config = dict(
    n_layer=12,
    d_model=448,
    n_head=7,
    n_kv_head=7,
    head_dim=64,
    d_mlp=1792,
    vocab_size=2545,
    activation='gelu',
    norm='layernorm',
    norm_place='pre',
    norm_eps=1e-05,
    positions='rope',
    rope_base=10000.0,
    rope_fraction=0.25,
    qk_norm=False,
    attn_scale=0.125,
    bias='all',
    tie_embeddings=False,
    parallel_block=True,
    init='normal',
    init_std_qkv=0.0201,
    init_std_o=0.0201,
    init_std_up=0.0201,
    init_std_down=0.01,
    optimizer='muon_variant',
    lr=0.00787,
    lr_mult_down=2.0,
    beta1=0.93,
    lr_head=0.0081,
    grad_clip=1.0,
    warmup_steps=200,
    schedule='wsd',
    decay_fraction=0.893,
    decay_shape='linear',
    final_lr_fraction=0.0,
    batch_tokens=65536,
    seq_len=1024,
    doc_mask=True,
    train_tokens=325500000,
    steps=4967,
    dataset='wikipedia_en',
)
MLP neurons of a small language model. Each row is named by its layer, matrix (up: input weights; down: output weights) and neuron, and shows model dimensions 298-393. Each number is 50 + 15 x the weight over its row's rms, rounded and kept within 0 to 99.
A block is one neuron, or neurons of one layer that tend to fire together. After each block is what it responds to, as a language model described it from the Wikipedia text at the highest values.

L7.up1120:49 27 30 63 15 55 71 71 56 38 71 65 29 60 35 70 64 49 47 67 82 47 47 46 70 46 43 47 73 42 73 44 43 37 36 53 52 46 53 62 58 39 62 43 48 28 50 60 48 77 44 60 58 60 45 44 41 40 58 48 36 52 72 32 45 70 32 51 58 21 44 26 54 59 52 36 62 39 46 67 25 63 64 44 55 55 47 35 53 70 47 58 39 42 25 22
L7.down1120:46 45 53 66 47 47 61 58 36 47 50 79 55 69 58 62 72 65 60 44 37 39 63 50 59 41 34 68 43 56 39 73 33 61 84 66 53 56 60 65 58 56 52 34 46 43 42 56 33 66 63 68 20 18 34 49 28 42 62 56 62 30 71 28 42 32 76 47 43 40 40 37 35 55 37 71 54 53 62 66 36 39 75 18 69 50 60 39 42 66 51 50 50 55 44 32
L7.up1265:29 50 53 67 44 46 52 77 35 27 62 72 35 53 27 61 59 47 36 39 56 51 61 61 73 40 67 46 26 56 50 43 42 30 49 46 45 43 70 62 38 31 61 27 58 51 33 55 53 44 41 63 70 29 42 30 48 58 56 44 47 44 51 50 40 48 39 63 57 31 52 30 45 53 43 47 14 53 68 51 45 41 54 78 43 72 64 73 61 78 41 61 45 45 50 48
L7.down1265:50 46 52 53 39 60 74 28 49 59 34 48 57 75 57 53 67 63 50 79 13 61 56 61 61 55 53 38 51 56 45 46 28 51 65 34 37 23 71 55 50 52 28 50 50 41 45 63 38 55 19 77 33 67 69 63 47 42 48 25 76 54 45 55 22 45 70 40 11 57 58 47 39 50 26 55 65 30 58 72 52 48 69 56 37 58 28 40 45 67 29 68 55 61 48 55
L7.up1449:50 44 52 51 74 27 99 15 72 76 49 47 34 79 41 54 31 39 55 26 57 56 64 48 55 39 35 60 54 63 32 36 68 52 49 43 30 39 40 54 61 56 38 49 50 50 55 53 41 58 52 56 67 76 65 33 65 46 48 27 78 61 30 57 35 40 56 56 39 31 41 52 43 49 52 44 43 53 76 67 32 28 53 45 60 63 47 83 36 56 47 58 34 42 33 63
L7.down1449:57 48 44 16 52 57 25 44 48 44 61 72 49 02 72 46 69 24 37 60 42 53 49 41 20 58 61 46 34 29 67 61 34 69 54 57 53 44 41 59 78 43 34 54 34 39 32 50 34 30 65 61 58 36 33 40 53 57 46 48 55 47 72 59 42 53 84 24 33 20 42 61 63 55 52 31 56 29 50 57 39 68 45 41 41 56 48 44 70 81 65 40 38 48 71 43
L7.up1476:40 48 54 31 35 60 52 32 30 14 47 25 36 44 27 61 68 19 52 65 44 60 72 46 58 18 43 44 67 51 35 31 17 23 52 70 21 44 46 41 51 61 27 48 52 48 42 63 28 79 75 66 80 18 54 60 58 37 65 47 50 49 49 38 53 64 27 48 54 50 65 32 78 41 48 34 66 48 50 31 52 65 49 79 47 48 52 50 38 59 49 61 74 39 34 50
L7.down1476:34 33 46 52 50 62 68 23 66 37 24 57 56 47 44 55 40 48 39 55 55 57 73 41 64 26 47 36 52 70 58 62 45 49 09 47 74 16 65 43 37 47 63 39 68 45 65 27 73 78 51 47 37 54 85 22 63 40 44 58 64 45 49 61 36 64 60 49 32 54 61 32 55 34 63 66 40 47 57 53 42 28 57 33 53 41 39 35 31 67 59 39 35 36 39 34
Description: Words inside creative-work titles

L9.up75:67 63 50 41 63 50 60 48 76 49 31 32 44 68 21 45 32 27 28 34 55 34 62 84 48 44 64 53 35 68 36 45 60 62 71 51 63 53 98 56 24 81 17 43 44 54 57 53 66 53 59 65 41 39 57 78 39 45 42 39 65 45 50 67 59 39 70 35 56 34 57 56 72 60 31 30 37 53 35 46 39 62 57 55 38 75 61 31 48 26 30 40 60 54 71 45
L9.down75:23 57 26 46 62 44 48 37 51 43 47 37 52 73 59 27 64 38 32 51 64 56 56 65 68 27 68 44 56 61 49 51 44 49 48 57 50 52 79 55 31 45 75 57 34 39 61 52 53 38 53 35 99 40 30 32 37 83 23 33 23 69 61 79 47 51 57 66 69 55 48 72 51 38 31 68 40 82 57 44 18 36 52 35 48 50 30 27 63 56 60 42 52 26 52 31
L9.up524:63 59 45 43 38 61 66 50 55 66 60 61 30 54 26 36 35 23 60 65 52 30 48 61 41 56 48 32 40 43 49 45 47 55 57 62 65 47 62 40 17 35 41 49 56 58 48 41 49 41 60 56 62 52 40 51 65 75 47 51 66 57 65 50 73 58 62 38 60 40 43 60 40 56 28 34 32 53 86 38 39 57 39 45 53 66 47 50 48 58 51 30 39 33 29 32
L9.down524:49 54 57 57 58 47 71 56 40 32 45 31 59 31 30 47 35 85 46 50 79 22 39 57 81 55 48 53 42 55 12 53 25 45 21 76 35 50 77 35 63 41 33 64 34 48 74 26 32 52 40 40 21 26 41 49 61 73 52 59 60 26 51 56 57 52 59 51 37 31 64 50 50 49 57 66 41 66 55 40 60 70 31 62 23 59 44 44 56 30 50 31 42 55 64 45
L9.up1566:28 81 61 47 66 59 45 34 70 41 47 32 40 67 36 68 62 25 42 13 29 36 47 62 42 71 25 79 57 53 02 59 41 90 44 39 46 43 56 80 54 41 62 36 60 32 74 49 43 41 46 47 65 42 39 44 54 50 48 54 55 60 54 45 69 60 77 30 55 58 43 59 44 69 70 17 35 67 44 30 42 51 69 45 54 39 47 40 76 68 73 58 47 40 47 36
L9.down1566:35 56 58 80 57 75 41 70 46 44 70 52 68 56 38 29 25 43 01 46 35 54 38 49 37 58 39 62 46 60 37 53 68 30 42 74 33 41 77 58 41 63 39 21 12 17 65 40 44 48 36 22 00 33 37 42 73 55 47 66 62 52 72 54 37 43 62 67 40 55 45 51 51 55 36 24 57 71 37 50 56 49 25 47 60 20 53 47 78 45 29 64 16 38 58 33
L9.up1678:50 42 62 40 66 43 57 68 50 55 41 49 52 48 34 45 51 22 31 46 57 40 48 60 32 50 56 61 39 43 44 46 50 64 64 59 43 65 66 54 32 47 22 67 51 17 61 46 45 42 48 54 76 75 64 41 77 75 54 30 36 33 66 63 54 32 49 77 42 30 43 60 45 68 41 35 25 59 29 60 32 40 58 16 53 69 66 36 71 56 59 52 55 40 57 45
L9.down1678:55 35 63 30 50 48 52 53 44 27 56 34 66 31 22 43 59 59 38 35 69 53 52 57 53 67 32 42 64 55 21 44 72 58 55 73 63 69 54 69 53 40 56 74 56 29 40 34 36 33 49 24 65 41 58 40 19 21 36 42 66 68 79 36 47 58 62 37 48 46 65 52 71 52 29 60 85 49 61 50 36 69 67 65 38 51 56 61 59 23 36 44 37 70 61 62
Description: Closing delimiters

L2.up1089:56 27 43 38 29 39 40 73 51 72 46 26 45 30 29 50 73 28 53 45 27 54 47 50 26 42 55 63 56 47 50 46 38 50 47 39 66 49 40 91 42 73 32 54 42 65 58 58 57 64 62 79 60 55 27 50 71 66 59 50 62 70 34 74 32 68 58 25 46 57 75 43 33 43 50 83 40 38 32 51 84 76 56 50 36 62 87 45 77 37 30 30 52 48 56 63
L2.down1089:40 42 30 43 50 33 41 61 62 82 31 54 66 52 45 78 58 69 33 60 52 67 46 44 55 31 26 57 45 51 38 35 46 67 38 43 49 30 62 53 65 32 35 53 76 41 70 58 61 71 37 59 30 37 38 56 48 62 43 67 52 33 56 65 51 42 40 46 78 60 69 45 57 56 63 55 37 74 35 38 54 42 74 20 40 56 40 59 35 83 59 63 45 44 86 38
Description: Name and title word pieces

L7.up23:27 56 44 46 77 62 68 44 56 55 40 50 30 33 32 43 70 35 46 56 49 51 62 39 43 58 49 63 57 73 32 37 68 61 47 57 34 36 83 50 27 34 48 49 56 39 56 65 46 27 31 65 49 44 44 68 95 80 50 66 78 65 61 31 79 65 80 53 62 45 38 51 47 45 27 26 44 64 43 31 28 36 62 55 43 42 64 38 55 56 34 44 59 74 52 56
L7.down23:28 61 63 78 52 59 66 68 52 53 25 48 62 42 30 28 70 55 20 31 60 49 50 61 62 65 43 38 38 58 27 46 47 55 61 67 38 31 54 43 51 50 31 46 25 14 57 30 42 47 30 15 47 36 30 46 70 51 60 74 74 50 57 41 57 59 43 52 65 53 43 49 66 41 40 26 28 72 43 45 53 32 21 26 28 49 62 48 57 53 35 47 61 53 70 44
L7.up136:71 32 58 49 39 56 64 46 60 60 35 68 49 38 00 47 47 27 31 54 28 55 44 44 59 58 32 68 39 44 10 69 76 49 62 49 68 61 55 38 21 47 60 85 46 60 46 82 43 63 24 62 85 49 32 67 45 34 62 49 58 47 59 54 57 55 67 37 52 55 39 67 76 66 56 19 49 47 53 40 46 42 68 17 26 43 36 61 68 51 50 71 16 58 50 40
L7.down136:61 29 61 57 84 31 27 60 56 35 33 34 32 35 46 28 29 31 39 58 51 49 54 54 36 40 57 70 57 37 68 36 44 54 88 72 53 39 54 56 55 59 61 30 61 36 50 67 62 47 66 66 31 44 28 58 48 28 55 61 70 54 70 40 40 69 72 47 51 77 54 65 62 78 36 49 46 72 72 27 20 65 41 66 39 40 71 38 62 58 66 53 44 36 57 42
L7.up613:51 63 79 28 58 55 55 56 62 47 39 53 43 75 42 32 69 33 50 45 38 43 53 41 51 46 42 62 46 55 54 35 39 43 71 63 37 66 68 63 21 75 54 56 47 20 57 74 53 23 41 55 49 44 50 74 76 76 52 33 69 66 65 70 55 44 68 39 33 58 46 69 44 65 48 47 55 38 63 43 55 33 83 40 46 60 52 80 59 75 50 43 54 53 52 42
L7.down613:51 38 62 60 46 66 58 58 42 47 23 36 70 50 33 45 24 64 50 42 34 45 58 44 49 57 32 40 45 49 25 35 60 61 63 88 46 36 66 38 26 31 58 60 49 38 64 49 54 31 60 44 99 38 35 47 45 71 47 34 55 55 68 15 40 73 39 15 66 48 42 38 52 65 61 51 39 80 43 36 37 60 55 48 56 39 48 50 71 49 23 62 43 77 75 33
L7.up1652:55 19 64 36 53 70 56 38 63 48 86 37 47 57 42 35 65 50 47 20 47 57 42 36 34 36 63 38 11 61 28 47 49 67 25 70 52 50 31 53 39 34 66 77 60 38 55 58 80 63 39 22 45 18 61 65 56 52 53 28 59 63 61 60 66 50 71 42 73 49 47 71 58 28 40 54 56 50 68 51 55 38 74 47 67 44 42 61 64 53 40 55 36 72 57 57
L7.down1652:47 18 64 46 55 60 36 61 27 63 47 29 57 57 16 47 83 60 48 50 43 41 33 23 86 61 33 54 39 43 25 58 44 63 42 71 69 52 64 51 36 65 49 52 40 35 68 39 77 33 50 40 43 30 64 55 44 37 35 31 56 40 53 73 33 46 73 42 69 58 58 49 79 59 52 25 71 54 12 54 40 43 37 40 46 60 47 36 67 42 65 46 34 53 55 43
Description: Closing parenthetical punctuation

L9.up667:50 31 88 50 59 75 47 48 55 52 44 81 66 56 59 44 63 33 53 77 62 59 45 81 46 57 15 34 72 63 67 11 30 34 52 43 52 59 75 48 62 69 69 68 68 59 65 40 52 68 35 63 53 35 31 58 58 72 66 46 53 46 26 51 71 39 24 55 48 63 76 25 25 47 43 31 28 52 35 49 63 76 51 47 51 70 60 51 44 32 62 43 56 61 40 70
L9.down667:42 75 22 39 56 38 60 48 72 66 68 25 46 52 53 55 40 66 52 30 20 32 47 38 50 41 67 53 60 41 36 61 56 68 34 25 46 63 45 55 32 60 39 53 35 40 38 37 98 49 56 39 71 24 58 28 66 62 53 48 48 55 57 42 46 61 21 38 60 30 29 62 43 53 44 53 28 66 51 20 60 49 46 66 57 72 56 27 48 45 50 42 60 62 47 35
L9.up1257:45 39 60 61 31 55 44 40 52 85 58 42 86 63 49 55 79 60 36 26 35 55 52 79 77 44 77 37 21 23 43 79 69 36 64 69 54 68 77 72 51 43 11 55 57 35 49 46 59 55 42 43 54 25 83 28 26 78 43 49 38 68 41 69 77 26 48 36 32 63 70 54 51 16 37 39 30 00 34 51 51 54 46 33 43 48 28 52 45 40 47 65 40 43 73 66
L9.down1257:47 34 40 10 51 66 26 56 34 68 40 66 62 76 59 50 58 40 49 42 59 71 45 08 45 50 56 62 56 63 44 47 84 56 31 48 45 45 31 78 60 48 68 42 35 41 37 50 52 80 43 44 48 48 32 60 24 54 51 39 30 46 71 48 53 27 66 53 32 50 42 44 57 56 42 80 39 32 56 30 37 61 44 38 59 40 40 45 52 23 53 69 49 53 52 61
L9.up1331:39 38 60 18 58 30 53 70 66 49 44 62 69 61 49 53 44 63 45 28 66 33 06 64 48 72 45 40 70 60 59 69 56 49 37 85 09 46 61 59 23 77 47 43 72 26 50 29 67 79 48 52 41 52 54 69 40 42 58 59 20 57 27 24 66 40 47 30 69 34 18 36 35 57 36 65 42 51 89 48 24 29 40 50 76 57 45 62 32 41 58 28 40 49 57 70
L9.down1331:23 55 55 20 45 55 59 65 59 57 50 32 59 64 58 33 51 68 34 37 38 67 22 70 36 50 56 51 66 52 36 50 65 81 57 75 53 66 67 44 42 57 60 57 70 39 65 56 52 30 42 27 36 49 56 52 11 83 25 64 17 56 64 48 68 39 62 35 65 39 34 43 35 30 27 53 71 50 57 46 43 44 28 31 70 58 66 51 21 46 32 36 48 54 36 76
L9.up1669:52 28 40 52 60 45 57 64 40 68 52 43 28 46 43 57 58 66 53 22 71 43 73 52 46 27 74 50 29 30 47 27 23 42 68 64 41 39 56 84 46 61 67 45 69 71 26 68 55 71 49 52 57 41 41 50 45 47 63 57 34 42 66 43 84 29 26 49 47 44 58 67 28 19 30 38 20 64 60 29 35 27 48 41 27 60 62 33 61 40 63 73 68 68 24 59
L9.down1669:71 61 40 49 36 41 26 28 46 81 52 52 62 61 32 49 43 12 77 36 61 71 78 58 50 55 68 56 62 51 61 57 27 30 32 37 44 42 60 64 77 53 42 26 60 18 48 71 76 56 67 37 63 64 40 54 47 46 76 00 45 29 42 28 53 43 57 30 54 63 45 66 58 73 36 31 23 27 71 40 36 62 65 40 58 85 23 51 71 48 70 63 47 52 53 45
Description: Verb pieces before "to"

L2.up1571:54 65 71 41 49 49 53 68 58 41 51 69 54 25 45 57 47 40 32 57 57 60 57 46 44 31 99 39 67 57 80 39 58 54 55 54 56 58 50 73 68 32 59 40 73 69 71 46 43 51 74 55 66 30 55 45 62 60 55 41 33 47 26 62 63 54 41 39 48 51 45 29 23 43 58 47 47 45 72 45 35 48 26 60 41 45 41 29 60 45 22 48 50 23 43 32
L2.down1571:37 56 38 43 59 56 63 25 36 42 58 90 43 69 72 43 70 23 69 27 53 43 49 39 72 63 37 37 59 42 58 46 15 43 59 47 45 49 18 57 46 45 55 52 45 45 58 49 41 39 43 34 55 31 65 53 47 23 27 58 70 31 41 35 38 52 66 23 62 62 40 60 33 66 22 40 35 58 36 62 49 56 51 69 31 38 79 51 44 38 92 55 71 73 67 58
Description: Main-verb endings

L2.up636:28 62 67 20 64 26 53 36 46 52 52 45 15 50 45 50 48 49 53 59 57 48 50 66 46 50 53 64 40 62 48 60 88 61 48 60 53 39 65 55 47 00 55 34 36 48 59 53 51 32 33 56 61 61 55 57 55 38 47 49 44 45 48 42 47 66 98 45 37 67 50 65 61 46 53 41 44 90 62 60 59 51 42 56 41 57 49 68 35 51 43 71 70 51 57 60
L2.down636:55 53 27 44 51 38 58 54 39 54 53 34 56 45 51 58 45 50 57 40 54 37 44 43 53 52 30 33 46 56 47 71 40 51 53 60 27 54 58 60 63 86 51 53 62 41 52 56 60 45 14 21 30 22 54 55 52 38 35 31 55 09 53 58 58 49 63 43 30 71 73 51 75 59 59 56 37 42 58 54 63 40 50 50 48 41 53 17 50 86 16 68 58 38 64 20
Description: Closing quotes and fragments

L7.up402:37 30 51 30 48 63 80 75 41 81 37 49 55 50 76 40 60 63 62 43 79 32 74 37 73 45 46 50 34 41 40 56 60 15 51 53 50 55 67 39 43 60 32 59 58 46 71 58 52 55 54 51 52 47 73 62 36 57 62 46 72 38 47 53 53 23 56 62 56 50 65 70 49 62 53 36 45 58 56 57 20 39 48 37 24 48 52 53 14 39 56 38 35 40 23 53
L7.down402:53 58 79 46 75 44 44 44 66 69 72 62 29 34 54 42 35 37 46 66 52 84 27 70 48 72 44 54 30 50 63 59 33 60 34 28 34 25 54 52 34 50 69 43 69 50 48 36 38 55 69 31 47 52 23 75 49 18 67 67 52 59 50 21 58 47 30 28 51 47 19 43 37 29 41 50 56 37 49 73 73 36 25 48 52 61 46 53 60 41 24 51 55 20 61 27
L7.up831:79 60 40 47 52 39 63 55 41 75 73 34 58 50 42 57 32 23 61 71 73 48 39 56 51 54 34 35 35 34 55 33 60 54 45 73 45 64 56 43 35 60 44 40 79 39 48 52 22 47 10 72 51 41 62 49 56 58 59 70 40 31 31 64 86 67 58 35 56 52 67 28 25 55 60 68 16 35 47 44 57 56 65 47 42 63 37 70 56 44 54 56 38 68 33 59
L7.down831:76 50 51 34 35 56 39 49 47 63 58 38 43 53 70 36 51 44 46 66 75 59 77 54 49 60 57 34 58 55 65 34 66 59 53 62 42 61 61 49 66 50 57 56 57 28 59 52 58 85 33 64 71 49 45 38 58 37 54 52 45 48 41 14 31 40 42 15 33 74 80 62 88 55 39 62 48 68 23 49 60 39 47 21 31 48 30 40 63 57 68 59 63 43 60 56
L7.up1220:26 40 66 55 53 48 74 50 46 77 71 58 56 33 65 78 26 41 70 63 59 11 56 43 74 37 32 44 40 44 61 32 67 62 48 36 44 44 53 29 74 37 31 52 59 57 43 56 42 48 35 66 41 26 46 35 51 54 59 51 83 37 35 53 49 62 27 36 68 55 40 50 27 79 41 50 35 41 63 45 23 48 50 78 63 62 52 50 16 77 53 76 26 49 66 47
L7.down1220:33 30 54 60 19 21 45 43 41 31 71 46 44 45 72 40 41 51 54 61 29 41 31 72 66 68 33 36 70 45 36 66 41 31 44 13 51 57 42 68 42 28 58 64 52 48 30 73 25 58 30 50 70 49 60 72 73 51 39 34 60 41 40 28 40 38 45 51 53 27 73 43 53 37 30 24 48 29 34 51 54 36 35 55 38 54 65 49 61 57 81 50 52 47 55 32
L7.up1368:54 48 34 59 38 35 44 61 50 66 63 44 43 47 60 60 51 43 58 61 63 66 65 55 36 48 26 38 33 25 57 24 35 55 62 49 54 32 54 34 56 43 53 31 55 77 58 72 50 49 37 47 50 58 45 42 47 65 73 60 47 56 18 37 77 40 40 48 54 75 70 52 29 66 57 26 48 31 58 51 36 41 55 67 37 64 55 39 44 35 69 64 55 58 34 49
L7.down1368:42 40 26 32 56 47 37 43 34 66 41 68 61 50 51 37 50 59 35 38 54 37 50 09 50 32 70 50 53 43 70 46 48 46 59 47 71 94 48 58 52 33 39 30 63 45 67 91 79 82 64 67 50 77 40 58 43 25 56 46 53 58 55 36 58 50 60 49 31 48 41 38 51 47 47 38 46 64 49 49 31 30 55 41 55 29 39 53 52 42 25 79 63 55 28 40
Description: Narrative main-verb endings